MLP neurons of a small language model. Each row is named by its layer, matrix (down: output weights) and neuron, and shows model dimensions 48-175. Each number is 500 + 40 x the weight over its row's rms, rounded and kept within 0 to 999. Numbers have three digits each.
Before each neuron's rows, "fires before" lists the tokens most often just after its 100 highest values on Wikipedia text that the model never trained on.

fires before: "t", "p", "ver", "w", " a", "c"
L6.down497:436444450479530500511558555507569475461497518498477496452473540442462475504544448581490475540458485479492515539493392453509495516550449502500442438489479501529423465526432464559475570530549493510470534508494527496504442447519522495427547456458484539493448538471503537495521449469523484513517526557507496513549483462534508462480563528487525507463599488490520532575513484529463462534568

fires before: "ly", "e", "t", "n", "p", "s"
L8.down449:458499524428538514476513518555466523442482525488481575537535543485508489488563452510528512536558475440461522472436469469489541557483518424487500532526434574439469479481498518487499479522550503481486448530527469517419470426544563424532580449484544523528438448469517514418397470531549577502494513498483527457455537497496492476500483531467480534543536532539538512492535483431530464441427

fires before: "it", "g", "iv", "k", "p", "n"
L6.down802:518447517492586456488523512548520474476501479490441520515450491491521563601523499555468493454519445555495463474416514546472509516497473509525551514503434537531445522485499562496474538443447586581447510513524484546509434550544503457476519435569510479448590476536521537524546437480565501465541481532469471517426501507541476564477582490515488513488551457457497513544482519531485484445470

fires before: "ar", "am", "an", "il", "art", "a"
L6.down369:554421485528438563422460442534441457516467477487538486450473491557496590507539488520492495519483502522473495420522496480436460472565474425467527465505531550525474506499534532500530524521514488532521526495482527537518531502499438563527522498487431464495482541577447487486462483557457419503541540480485547547526540536442482460526547509488482500464518455501570516509476517488530501556518

fires before: "t", "er", "s", "ent", "/", "se"
L9.down114:525485504549523466470516542471571492527531554512469520451463411502516515540465438535580534452529593481506492581479445459553611485445490490488524506482479494464577459509519560525484455442490486528500531505510515476529516514515515512536451490506502477501532530471466508493515478522460543485549486491497518494484593568512463542484509540453504527561556479420428494553503520412462507501473

fires before: "0", "3", "2", "5", " |", "6"
L9.down267:506511532439470499498495519554552485486545539485536525446460413441543483477441556534549548466451538498467512534465493444517509469459370429481459498442510514507547628541529499497461458515433564479552540506500579510481519453494484535502507524474504510473444565553517549532540455511523469485476467482439496566511498515571481518485496527546543555530447549401514518489479481487544536515525

fires before: "d", "e", "s", "o", "c", "w"
L8.down59:481510482468496525500561487589542536571507521499482494500472542521537480480493491506531511498479507485461364515512480504515528537576528497452411473494393533475523493518573504532516462540572481449507495487582409509460447552528506531485546488516568492518534505441550556504543447442503519564439436515524523506458448446449492460483540544402535529582543432547508453470524499497475523457511

fires before: "r", "ic", "g", "er", "l", "en"
L8.down588:514518527525570520474505519553447504564485492476540396484492535487492594463484567525509514439484509477507550460481500620432503493545521485584532493536472521481522508455612469409520486500503488560498499488504531481527485426558489474516479450507468439574515536535523535494518524511522513516433531500481454476501550485559489544457491539528492486481429521434571456508549522544449451485540

fires before: "p", "le", "l", "ed", "t", "ar"
L6.down762:600468463508480493416539465496541467556484539462520525471517466484545529564477457578517546504482485443475511493479492488507492578448486456547435492534464503569514527525509520514584561562446528513496493530527496527489508432550420520498505463505538489460504437475529526506546512532461491525447602508471514487456465448596546562459561494470510500471578529467516512483469434497512508450543

fires before: "v", "u", "n", "er", "t", "ation"
L8.down932:527423462504444458500496528451469524471516537506535493482537573511484507492526470527504566488577565470410435491460463445473499543475450496537471650547482510515497567563444531518509475483588507582542515515546496536457503479522515451532503483501479493458488509430509463495447515508486509508478428444457526532461527462533418480492489443533555527539486443503525563480413491514516548439490

fires before: "am", "ch", "in", "c", "le", "x"
L8.down200:481531474554474541447458480479477489416463551496561510467504467461536505511475523494555477509469527508475481480555538514544446467568501520502440476535521488579556511547495553477512528575586488530487446486446472560467547523478506412543517466520489475545451508462463499503543519514453457587504571444548493478498491542460503508467509478523457484600494517568512540443558542465512452475482

fires before: "ment", "el", "an", "or", "ar"
L9.down436:484394503465596510476512489506558506484514455511540468498472472526512511447476492502487514438498469468554540508414498530455550539460450483536514463539560530458529448565480512456589477494474472425537567468554447502511550540470494519480533501573522544518498514466533433429533537470484502466475553511435501455520473482497566483436512511515483554486475533439411456570479483472466472493494

fires before: "ir", "il", "at", "in", "ound"
L9.down728:452560456579523502494514462520486488442521499469554517491503415477464458564532489526540521526501457499515551545509489523516427463509481465537429530471604416536502505492528455505525538520572482454527508542511475523514549508516503475574501521527530479420463507538479518518504526464505567520525497472486461480501506422506461438455461485506515513413478507479404480450434499534550548503460

fires before: "n", "u", "a"
L7.down580:506389521483512518492483433528480460460498539567540553532457542468515489493603494565558478537538499508572592488501483523471506553518427489449478493460469479506537547522517483528567543457504442568573519500529498474588578536481510495445477500474488485484542519556544495478451513519552497541499452476472462468490486474585489489460495510478475458441572483464470468438433485452548514448519

fires before: "0", "9", "1", "2", "5", ","
L8.down495:495534459489459547475498468438481470548484520464555523475460503527499536493510530511516515502433539558491535476509522425412465460503479545483508494522565567542469570455469480442493546519541467525470437456582472473492497520534539511531511444514519511486507525448467511498454493461492486530568475519465574474423548451546376536511446488558447461471492419469539500424494525593472516477524

fires before: "o", "s", "od", "er", "g", "i"
L7.down274:499493496534504514518465487575452521546505467465507494409513481519495527566470507505543484483460540470524526522524461505557512582533466517521581435526517464516403514529490459522544462475531541481570514528444515519489482495560534497549521499493536477519477499450517469547401499482561462474488459553557503485447484537420565438508549555501494556419481455487483436461489521433527460532523

fires before: " ", " (", " A", " S", "\n\n"
L2.down675:453488479571474427436576486459515488600511518463479537471473543555520509460524459481545498494544438495461435505487457483501495531505500448490535517488472528439547483544450437483472535523440521522575499479514541485511543495443510502548509378514527481487531524446542494540512514447485494540527462480501564505534444564561518536460479539562505482541561480475530581513510557519475554520522

fires before: "ar", "s", "ation", "ent", "an", "n"
L9.down792:473518512567510536516547483526487474509554486455508423544592452485526505586435460503518509500497540577457453438481489519504419421513542511461396570498564485516494501472462542493481461527475457443466471539504531551503530535552494512520482491463540480485443520542477585518496541497544483525467447483500562533536466528500516460489459473420534520470397478574479529422582489479536479574467

fires before: "on", "s", "ed", "ct", "u"
L8.down50:492534441457532505451560477422428562597539504523448480496480486508515526521393509428545466575415502498492480498524508509440498532445488492540538559468471517522569536513403491546529460528539477513528521434480475492542456480484510476455529503490496544399514507444509503529574481557504528520483491482472482402483477450488479483501458575520504459472514475424549478466484524498461491507472

fires before: "o", "ed", " of", " and", "am", " on"
L6.down422:540510428534573477490537499531553491432501459486483503568516437489531431503468441568543454518520467538493502469498465516514485574640515447452515510424526471529481463500485431473504557446488536475496554507502511498541465492539450573504516479500496538556517484460439497517452559452513496559515422511502447502528490553501527457520594459467538495495531400512531448532432464497509537427531

fires before: "1", "th", "2", "ag", "b"
L9.down493:460465545508508541476458528534540476495476452535508465577520457469448509460533475528492572420467440522468583509484495478505460437549575477440424495453434497514495509515434585513492546509483467498526513531479439497489550508495472494513474512542539502491478442515474565518539521561460521549455421466510501491465587571516510505468519540422580466478488490552505492560517435474544498496507

fires before: "an", "r", "a", "ent", "s"
L8.down830:541497490551503468513487529475515502466440561474514521526419555451501462532541530463445531452442544512471483490536485491488499524436518441518469469547549492481526434487549492442448486442512535570524486472530506478558458457492472538521581539501504455526486493542475422464424526420457443467472509481493483506549564514569435455471538585509575557529578464440471524563537501542548549487572

fires before: "g", "ro", "th", "n", "ction", "ary"
L6.down854:545453555433556527485462477497548610454478442505545494517493555487476506428467465472498440386515548453466472459534530584550524548551500498502452491562422537524459575497489441527510502495501540535519509525442466549410506487472521470488511441578502479423578445468484507476499483508466517466464476525435483509515475533470468500518557523560503518529510483483535461526473543550516479533501

fires before: "n", "an", "g", "e"
L7.down864:576515516483521464582550496496503515521486519541456511473489531499447454517468543513499474527500547477482489551498491578508471480471506526441419496474530448475575573519532556438497503487573480463482465482498529520561567543543529514531596572459568480453535523478485550494428544489428549469468510480480511526536486560472472491572494432494481536596467484505463513434499479436466452489455

fires before: "or", "e", "res", "l", "ro", "ow"
L6.down391:469542530479565421514603450447532474530477576432494535573508546481461568432463455509559515528564553463498497456499463489466480531474490487502533476437469468519545495512509453506522543463468495423436494481450586558447484566407524521512483479496573516506506448499525574490500452473475518523415482527516582458566458526398577590492476513551461508489488462472501482544557536479531512549517

fires before: "%", " |", " |\n", "7", "0", "1"
L8.down508:526508468547499535519469420535579478446519562498467476459524479461480506490446553505506567451540461535469451501478466483462545529511417450473449512435564505519444473483476487490437486540494467496547575553464475514525512511526559469484531503479546503496477507530442505518481568537507531436511466554488461495552596547479440545528494509519520504431468496528520473492512501464506535516516

fires before: "o", "end", "ra", "r", "ac", "he"
L8.down326:466490525509438520503478482540533508511488501451491497490483497501503562468530497445519544422437428527527362559482532484504501533552549523448513470485578494501525467486529512475506497502540523453448545527531486458487480485474478519473474460416533447465509548518526549531520508514452463526417464475567537457551540496562539492579495585457542540520496405512493498507450482471535448503419

fires before: "o", "1", "4", "is", "in", "3"
L6.down703:521536497525484460550535516466503513469502482512476501523490501521524530452491490556507523469554520497431470551463374472597472563519515525461484526483553450504579493533466494373496455476529469504520484489549543487502504491477529432521548522554587475529500524503562463505476547465519478499508423525498473546482453532500485483457477472557482514578460473521468481489523432518487542504463

fires before: "k", "ed", "am", "el"
L6.down830:570486471513458526521546529506455565509477476508485446521457445523480473517538474508521490514529461472473484519591504555471567527529502529480495436466503504513428525492457505506506470489560533408521520515493541495510521565569471535525470472541542513545525457510476602462533543491525483511473470476541520498501454508472520434571510455499492473483460463514498466544432479421503556486546

fires before: "e", " be", "an", " a", "en", "s"
L8.down436:468486478482538459513543430443541512566515458470475469482609463566483553493465493534500536492467477524521491505449523495563434514483582497527533527514593485465465530521540426551494500583420492469557505516484540516475483519437532525498431525469405516477524531541549543526501489494487522546484510501512461549492584499479548499501541462473546542500445567475454452423487433502520492580398

fires before: "le", "p", "c", "s", "l", "ce"
L6.down754:534427444513481474536524510583525511514525429496495430494544544496506510529518538553505528457526445549453566503432506562537549448491481497484506500464482600513484434494521470477497520576473557531425476521560470514459514535495565534536550447510503482469538394481495590482560506508486475451452458508415566450501456469542467568551559509484511472495502483496500458534467481561540544487517

fires before: "re", "b", "n", "p", "ed", "he"
L7.down329:453490486491567539554524513565518460454515508475486469501497460468512570509583513463477562548494469484509469551425484481473500435410554548462441472494566487525454548524540508459458443579529508467461511530462447492540482513513447517511435574514531599537476477502486493505532484457498464503457453515505454539528476469473555480564474482501522509514451503569479578470502539466531411445458

fires before: "o", "s", "0"
L6.down375:583543497406458458510472508493424532551491556455447504540524458478571498508485465603486532517532515567492546489507433480505521464537521431429424503473569459519483550482466573423463562420501464537522466483565558521507513487518576493498567510491482522550542493465596534538493497535536467524516451480466447498442530499413564474495463500429462554470544578494537571481437463495540556458460

fires before: "0", "2", ",", "1", "4"
L8.down768:493503491493471529556520540412475489518530475423517512473477428431429524521412522492479529490439517490474545472533509499485488524461438550489535489465480519482406570507483545474515539539418475564549572489508495518547517512500482519457465563497554471524444519588562509534500499521553520547445461543530489503547521541501450600577515496558517511448520497433502473515541422484500497483505

fires before: "ed", "er", "e", "ation", "ion", "ing"
L9.down33:500494457490523514479473543571518491528459546520486535495480468485441511548570469419464444528470414540522518535577487461468439462521481485446474441538494538545484540539483521508536440539499492511529462563563513468507488545512428539504458478521456547518464473499482511485574487546529532563502486515484480431435538546483564517521497534491488491528507506480501564479499476403459491489445

fires before: "ent", "e", "ou", "or", "t", "y"
L9.down865:466452470520447550535564514509496530557442473466591509486487542478472553554491419509535440522542487558435475493523454451479466557459522484563455472542506478429447547473526505520489503489436493536565449546537562511403452446455471487492484528519493483530534548498452499542468444472522538535526428469512507461488578464553531486486420421494566516502512447492526544438462560533535574536534

fires before: "o", "e"
L6.down385:460527488444448477592556530456527518601489445516494545559485480493508525573518464561500518449562512456488506497465445491535505490579467518498492485513507449511473515507534552455438475529546483482493469473520574546495543461529501502549518497546502486500560543501506447491429481483475556489619455429512535451493459481507488510492462458499496414495478492491497472529498529463503500440450

fires before: "ce", "in", "b", "il", "ol", "ot"
L8.down29:492526510538471530545586452479429570443481481463511509407540538473546393618477529529528462540507497437488518508495520520536495551506443541473510550433538507507515494476464476479422509545551486476495477522514455474471409469473502443541515458459519513545542449479533533553443521563521567503445451553563523459486559506499497460559530456566514518431486418492470547420443487480463541454491

fires before: "s", "p", "on", "ion", "r", "el"
L7.down807:502475483513510488526555503488477522520417555437505502458537467507517458625478582492525576540508487413547471460506518450466467484456589532435560486494502506539527623486430551539473469464472438504443507501514436489508479427549430524544502566500513479518484544445468534487539407524493580471446567480442517515486480484468519465463463501525540476497466485489511465456505465479541484475503

fires before: "n", "s"
L9.down724:550489484561456510524488490518486555503476559460459436480489447518490479471502573512473513549492478482475523496501404564514563476423521508487517488478519418445512495466535563431444503519454492483414523502441493464579520536497543528511377565551474478477485528559493525492553475473507481530491505491528505503502506554513507511509475450502510548503513549533392561530504562441492522510494

fires before: "l", "i", "ul", "al", "ic"
L8.down150:542511589493484428463438506477463577537536468461559550453476553435498506485488525512472542493536499520563552522497406535453502522511480485456519461481509487486504505461526522443552500475484517546585542496579567493456511514529542580526471533543471492476513524518504517495486568496560512488457477464490492491551546417492557554437502504507550500471448462526469533519510502511528581511535

fires before: "1", "2", "0", "3", "6", "4"
L9.down295:519460443501507508489528531508516445534568521486516494538533557493442494477452547525454546500560467508545575485494517524423480506470499489483557479501439546484452534538467500550459461513480466475583553502472585465531499508479435534483495473481454455440566523511466530511512567522587464495478561484471417529480561467428452513496434472531527557450478467471491484573519466581507459522533

fires before: "ber", "at", "u", " l"
L9.down881:517504492503518571490472491460504519455500454445562440561458522488550468516517529535495492414506415476460464493495545468372510509520475553510470466455502533512448585582470485457527556528504497488573511531547510459474509549486451498482521492481435519448460446451437504588451523467565568495469532534493569556530476482430476489410443539567531469439517432531472460472495492504563540511478

fires before: "an", "a", "s", "ation"
L8.down148:539602479567443510571479492508531497480478536477465452487506523490492492529528565519462474470460478515464580540591443481481515494417429493459459528558444497500532518533456508492478581502471462553543485527474533473549426521554499539523528515456476436475543458481437520504456468479531501492481509481525417414561457517494405527523502433503466508448482571425400458480526540473486470504613

fires before: "ed", "uc", "u", "ction", " by", "am"
L6.down581:448458461485531492537521493479486558483532502411527552570497512499472553471508497485517506594451503499523470463456549472460435493412444553560507539565471495503510555570426531515522516584553484496519522503450440504484485577515451476540471556514536572497472532482529566429503506426514497556423554448458507449511474506533513524522483535504500536560467531501432510505421464466455483474512

fires before: "all", "r", "o", "as"
L7.down902:571499458509533487536488468509443568463534511499522499472491504470463457397476488479509546523537449532504467444532562529482471494507489490468469528552482535555486525471535465520529514528444511494521496557497518556517471564551472557503509516531475555388466453497563541488506514455554473478428515509457566463546510561441491519484523562469585512497549465503488454519410536506494404409500

fires before: "c", "t", "s", "f", "le"
L6.down271:464446517521555407487533496563513496521539463492458477462571485517514565505505519591461464463523499571514571488385523588556507483515471459522505492511532566530480466494590472488524503540527514536457478512565489535442542487502528475522551452567535446520538404489520538457561506503437530436474460481430521431551509467535539581537556495496474497521495461538493469486483480584523464474495

fires before: "le", "it", "l", "or", "ition", "el"
L6.down229:451529539403558417513526534506395459474478473526531472538503466426516525534483461500496477554482430481484479480498485588551454463498485571531446529522527500432501487487501525574573490555526588505492451510486473530516483502500511494543550461507502435534513537504526529535488546506471499489465492514552493564511533496534568460531480516549489499461486446523594528513469438492505445506469

fires before: "and", "ud", "l", "ed", "p", "v"
L7.down799:505549425556540428433526496489491529594532552511466499506473480551552516511488478537521519557459502546535549494555513391537537491506573427456450450508516553482476516506475572508481517547401540454501529480451486542457510496507524579481501525503542419478459585465460496484489508540457467528448463540464431469474486463502558541466499505457468533489557561446536501461584486514514525518551

fires before: "er", "res", "os", "l", "r", "e"
L9.down858:492511520526465454576505487410483419502540550514537512439430410511486554482481496446508456490507494514514510508594512480527415474529521475510468492508516481490523459526479493500500497530574493498459503464475473516469473516499459464537475519552540495403546569562454576556491444460504474517531432496529546525548444456441522509515499579509502510534478489545515516488603514499498519532495

fires before: "n", "k", "ed", "e", "s"
L9.down540:561470496533578517546507519448416504496537490485499457526489505446483562558438503459556497564532457482479517558514519464474457507463528457473468489540540534498461590533481582547493492505442458491552496541523497529506439506538448581487514541526444523539508493459470554505493425563514530480427456433457511493522559533483560479432511515473513516512478502489501511390438469448476549490531

fires before: "2", "u", "1", "e"
L8.down558:518488471486517457469479500489432565515493487441472531535534451514487482569510460584546494444452538563489426543563525523497422490514564487516498498456512519485473589485455512480509529547487484563528534453558515493510494501546501535587497451514549527485520514515540523517524512516505456519469462518442450477426523415549497491471544446514499567499484498548510492423472504491506516514509

fires before: "p", "t", "s", "h", "w"
L9.down668:499513522544486535514488563546498471519459432504499518466559500455467513480564532543466521526463485446478463588513495427537495618578498472523508444500477492473482540493405569451469491542534499447478508543498555463532475411474438487508423514456516467526536572479519526558532479507559495498494509515507485541494553578553476497464515546482539476526523526582517473474561483516488442563481

fires before: "as", "x", "k", "r", "h", "g"
L7.down456:492430496494471586496517490515484493478534529511521460442508573444528502389572514539472435511564489478528456456514498513494505556505543462475498483539512531521506602485474517475561485518516435537483434561533526501520505558536477520503513466489481573482562536593483447401520468503462496475483509475517495433472483491548554531545544481493497529531511479537544450499458498525586458496460

fires before: "ent", "u", "ac", "end", "od"
L8.down905:410520479496444547478495503489478520600477568517499520471453533522513563566564558482450543425485513507517426544486478452495497522507576488491486551457466512544468526511526508516521489446552492470438462495445523491521454457571454481494508510535541483559471487517547552465475529561473519491509488484483503589519503501535468471566527487505539535498527390553557574473529525563543515489442

fires before: "il", "s", "us", "es", " ", "f"
L9.down771:499531493534536573412504498475482565573538502419440478494555501483478480515499488544483437471471521580541466504523496536414501502490562527512532540484517512588508540490518481493507542582529474526415384385527558584428496506481445529513469501548516459493557525444505503522552569477486450502541499480532537452517517474484497574478491533432479532521520496574517472476507463511544469484561

fires before: "r", "m", "en", "er", "ri", "e"
L7.down740:437563525538427548482537514531446499404466539444537550425425517501531504509498445428427472415476514494545425551512557548408491506471529454510490446463457527452477493446518506427503513547523556501505475487459528583502513498471453547523490476563513439492554535474567554499480526455486456488544474498513561547582547541473464483463506512520528546451487442454562568506564518553518531532477

fires before: "ar", "r", "il", "am", "in", "ie"
L9.down871:591504474517483551401480427558467511536526527479494519436477511517522520478523515553558466536463514522497491467455514493447456491503487454532522391489534565508408488417552535517578515493543471513522457478487525491498542485484443534550461496527444466504488523535480512459520495582408450556503573460477582490487507518480531463483548516520469509510503553503543502493465445530524504545553

fires before: "r", "in", "am", "ic", "ar", "a"
L2.down618:477513497449514514462486491479432570542464571477488587464494472502568525565479464430499535522466514511521508530544455508516499480494503473475472500544467514527568492488502513460603455474525482549449526468481479438464486425502430474555431469500458480489515476489508484466549483492553533553505536454482568531430556512446456454482549504506560470485460528459630537522519465443452486556511

fires before: "s", "n", "v", "est", "re"
L9.down392:487493474511424476521556447531452493421532504528510489512532467503501440484524503434489516541541505511448515528485406550491427576510436525456463430541525456599593514465530540510509471525572492498500498527518514502538502544560489471475475508520596466531445522480567538560425539478524597506497476538538551470483499526472419476525484497477490455445429483551444541499534539513534563464482

fires before: "t", " of", "an", "x", "==="
L8.down300:500487534554529455510490534434470457454587449522506508520494489475516504437503543519523510522508469566517421430529505500457574455533444486462490505498458503546521523517484493492437540504456520572531585511506485495362478552510500472490489580543471504496492496517518493543558476450467515549407567540484574476482455504513480517420486511432482506492443458504511519528537509563507481509521

fires before: "ion", "ity", "c", "or", "e", "p"
L8.down132:473477481526478470483464500491426508438471513507540492580437561500504431496568517537422539493490439445451502514447455525534506536553503485500441465513520463542491524561493519509467525507549516538481537501507510453441526473553480491552467546524522469472617510429434483517483512427455594557527517472434500509494512472477516476509513456445480542466537504547488513523567495392513489524520

fires before: "1", "/", " ", " (", "2"
L2.down81:502476536577504395470523476519512517572509498508566519521506537447469511491452466471500436492484445535546383435483504539470474543523451468529551518524389530477542535530423471498498556512458530541577484460505514489484491510526521483502565538529578494492448516464533441531458543476527531486536460547524585476494435525581478483543426471512501515482459513554437446515481567550515485607517

fires before: "ber", "y", "es", "b", "s"
L8.down509:517503425476521472550484515489467447506512501570520540475465463571465514533537497535521490458507462499432488516461517524519543534554570606513527423555541533501503526497444560489499518526526538419495530538497423506403460559536447433450481540493489522514501500479552561522494510509557505505482481536522484533461458478512482499500532523561409424525507460408448511519443461506474473432538

fires before: "t", "ion", "h", "x"
L7.down224:518542592460533474511455514474472473510530478521454482490480428461547504488531539500548507506541510513500450454457454444443476442584456539436439615458491507475553491529514532536482479422495492486505481529496508504479462480486520539497516456438476466479501460540442558560470510467436545454553576527506540490455539518473520510460540536446501435536509482491560524589475504555484500467494

fires before: "am", "r", "st", "ed", "ch", "le"
L8.down241:606515468435577427462493518484499454519463547523447542527458510500475526484453552499552452523400513476552432528502526567510453469506542452525492471501422502519452516456434477514572489458511500518486427502561469546524494537535464531507460530490458559543513582466481616508600504503499394512473556504474496578501476568516562548496499491493503515492532434530457457539512494501492448565490

fires before: "u", "n", "p", "ber"
L9.down216:494489471523449558499458477577545446500499478551566536613439521575540484512591521537474533451528530563504499492502475445400507495494438455507480509509516492540412433475474451495534513482462469446506498538492525525511497466528479522485541484434448484566531432471548502508443541461521540464552508482510546556477483505465448505548457546524472497447523408501567502440457514423476521454553

fires before: "il", "ar", "art", "r", "am", "an"
L7.down625:555475450492445508417531435505513535463509512531509505458480489462508561462484512428529511507489493490489458495547454520489465489586475505452518462529517461453471394560493517520518472492514558513480511532478551530415517487534527487519461466492448463493454443507542545465530502530452479559482565473466566498493504586377494456486497505489439506545525475488458587528510518541546513552568

fires before: "er", "i", "it", "l", "ition", "ed"
L6.down403:423517521516554536398509519472488431510514476479625443487531555514494479600403503454495549470461526459493412461501547596552458458592555494506539556501500474496538523445510465512455501537521479526438489474457538508487524526533519423525507509411556431529548543490484487508448544491498512507491466521517531615468532493502473489502456516508529463486459441556550490473513477446479528532489

fires before: "1", "2", "ed", "ial", "e"
L8.down751:539487487448490497509414516553526547463487521469484544486479495508418573550453471499600538487567509568455544535484447449461495483524535428478489492514487546485487456532481522527553447464461454447500506560560476471524545521474561492513542508467455526431406519485483523467562497481493574534505454531527441552473525532462549476447444478402491493508490478490498523556485526516515503471523

fires before: "t", "ed", "ut", "al", "y", "ot"
L6.down339:472521490498542503486485555475510517452557504508545406429516436423479491515497464487539532562476430491519558517534465491511521518531542517446521507517543452460517551451522482428494413464439456474479580508400497488507482545445531518465560547488473555507479548540469482460560488440458465541503449455474430420535498551499546449496556458550507501457514508545508514495505466404453473418528

fires before: ",", "2", "1", "0", "5"
L9.down359:540554546468493434552516468486495509503494586468494481482378447427524499494459495565533475528435595469445468490445460550544551557410493523494465587528495486529513567536545479477427534533526491492536562559473486532530512479509484529521522602523481548487477494562513532553490485550484496487462547521469504502535459557527484510555439474528513459444524542447470441442557425506468522521482

fires before: "is", "r", "re", "an", "ou"
L2.down881:474444468541432508496459463421469521405503538554445481493488460480475554412475510565406512538516522476478473468498496549509475462447508485492473499531471477563521512485564543457545525452582501524439546475473512501484539530512535485579535451622490401514469463476533523463500476512427460508436507515498519501513507539553549450482579446522513569523512498491478547482478543522505420510551

fires before: "ry", "y", "er", "s", "ri"
L9.down25:538436467496586546538510493500443470524447450451491513490485427460511528447521531465516493494498510502483474546516517496554618570501546555467552487552474462457468455538502533473578498482468552467551517468561457507448542546478446532493518449604475507568504471486594488474477564504547455551473404533484487434496461547484487534504542432472536504489544518462524471524437551455444499495581

fires before: "h", "s", "her", "er", "e", "p"
L9.down410:431467498499503556560543544525518488474443542464462499467515501546504467474510516508512494502407496467503576582536527513439494551477611530546546478543450503546552514451485511506487482528523493584476418487479483536503512440490369414518534545456556474518473550462515539566509506504557524560391465466470532491461501518557526482569505432472496521521490472491447521469562522469477487485524

fires before: "n", "ia", "c", "s", "ce", "ad"
L8.down812:537517469547487510508462540512484517490462559477447487546556527516488544484497512470441555462456489500428487514488521502516480512528495583476463500631547553470539555518513588516443454532477561499499459463489493531486455517547396537486529536519452557535424468501491487501563497482476521536425476504482504502480467496515477482489449497396519510442517524519466501496451525501485518466484

fires before: "y", "n", "ing", "u", "al", "g"
L6.down879:415490524509591530527491478481494479437501564539515466520508440515451530480589478518578491571460487484483540451605514502540481450467474460474430556498489474509445561530538534500539432533540534482537542488550456489557541460547512475521443510517454532546429484529469476498545517479507483573462475499470480464483516484569561519545500505499466536533470537525445518421501505436517510437529

fires before: ",", "0", "9", "2", "6"
L9.down500:438495522526533477509572533444465488521497553478518505560425475478471545496495594528511485407429497446517496496527433518496494526400431456519450534536552447502538555474542553484547417513537535511536520465402496527523552443506509564534513571574507483468503559569511552528565506479516463548483479510529489503501472574522401529479458517519467470547526527498515577489439511510558501543463

fires before: "or", "ian", "m", "ard", "er"
L6.down213:507471501474466427524529544460504430509494496427540462480542543421495481496460596514479491477514460470519564550496562560601495493451580501495465517541529509450462585426506507469516536572528582495513513523443555518492543504495541554480498530505488449496473442482486446500412449530524505487422511516560498468493478521465520409460515526491473505446564515419492458473438472502444474519556

fires before: "l", "in", "er", "ers", "u", "s"
L7.down529:521541523486520504487471467504480463506550502508524505467513434546424544563494457464490534580462464516542508493554517549507467446470492485568460498532508483517459554519515473424500487458545430495512541506439562493522507474498570487571477467454486478406454493458447480482528457544517494500506520551553504538543546458509426513588432460488495517506454560479465524443593490461525479578530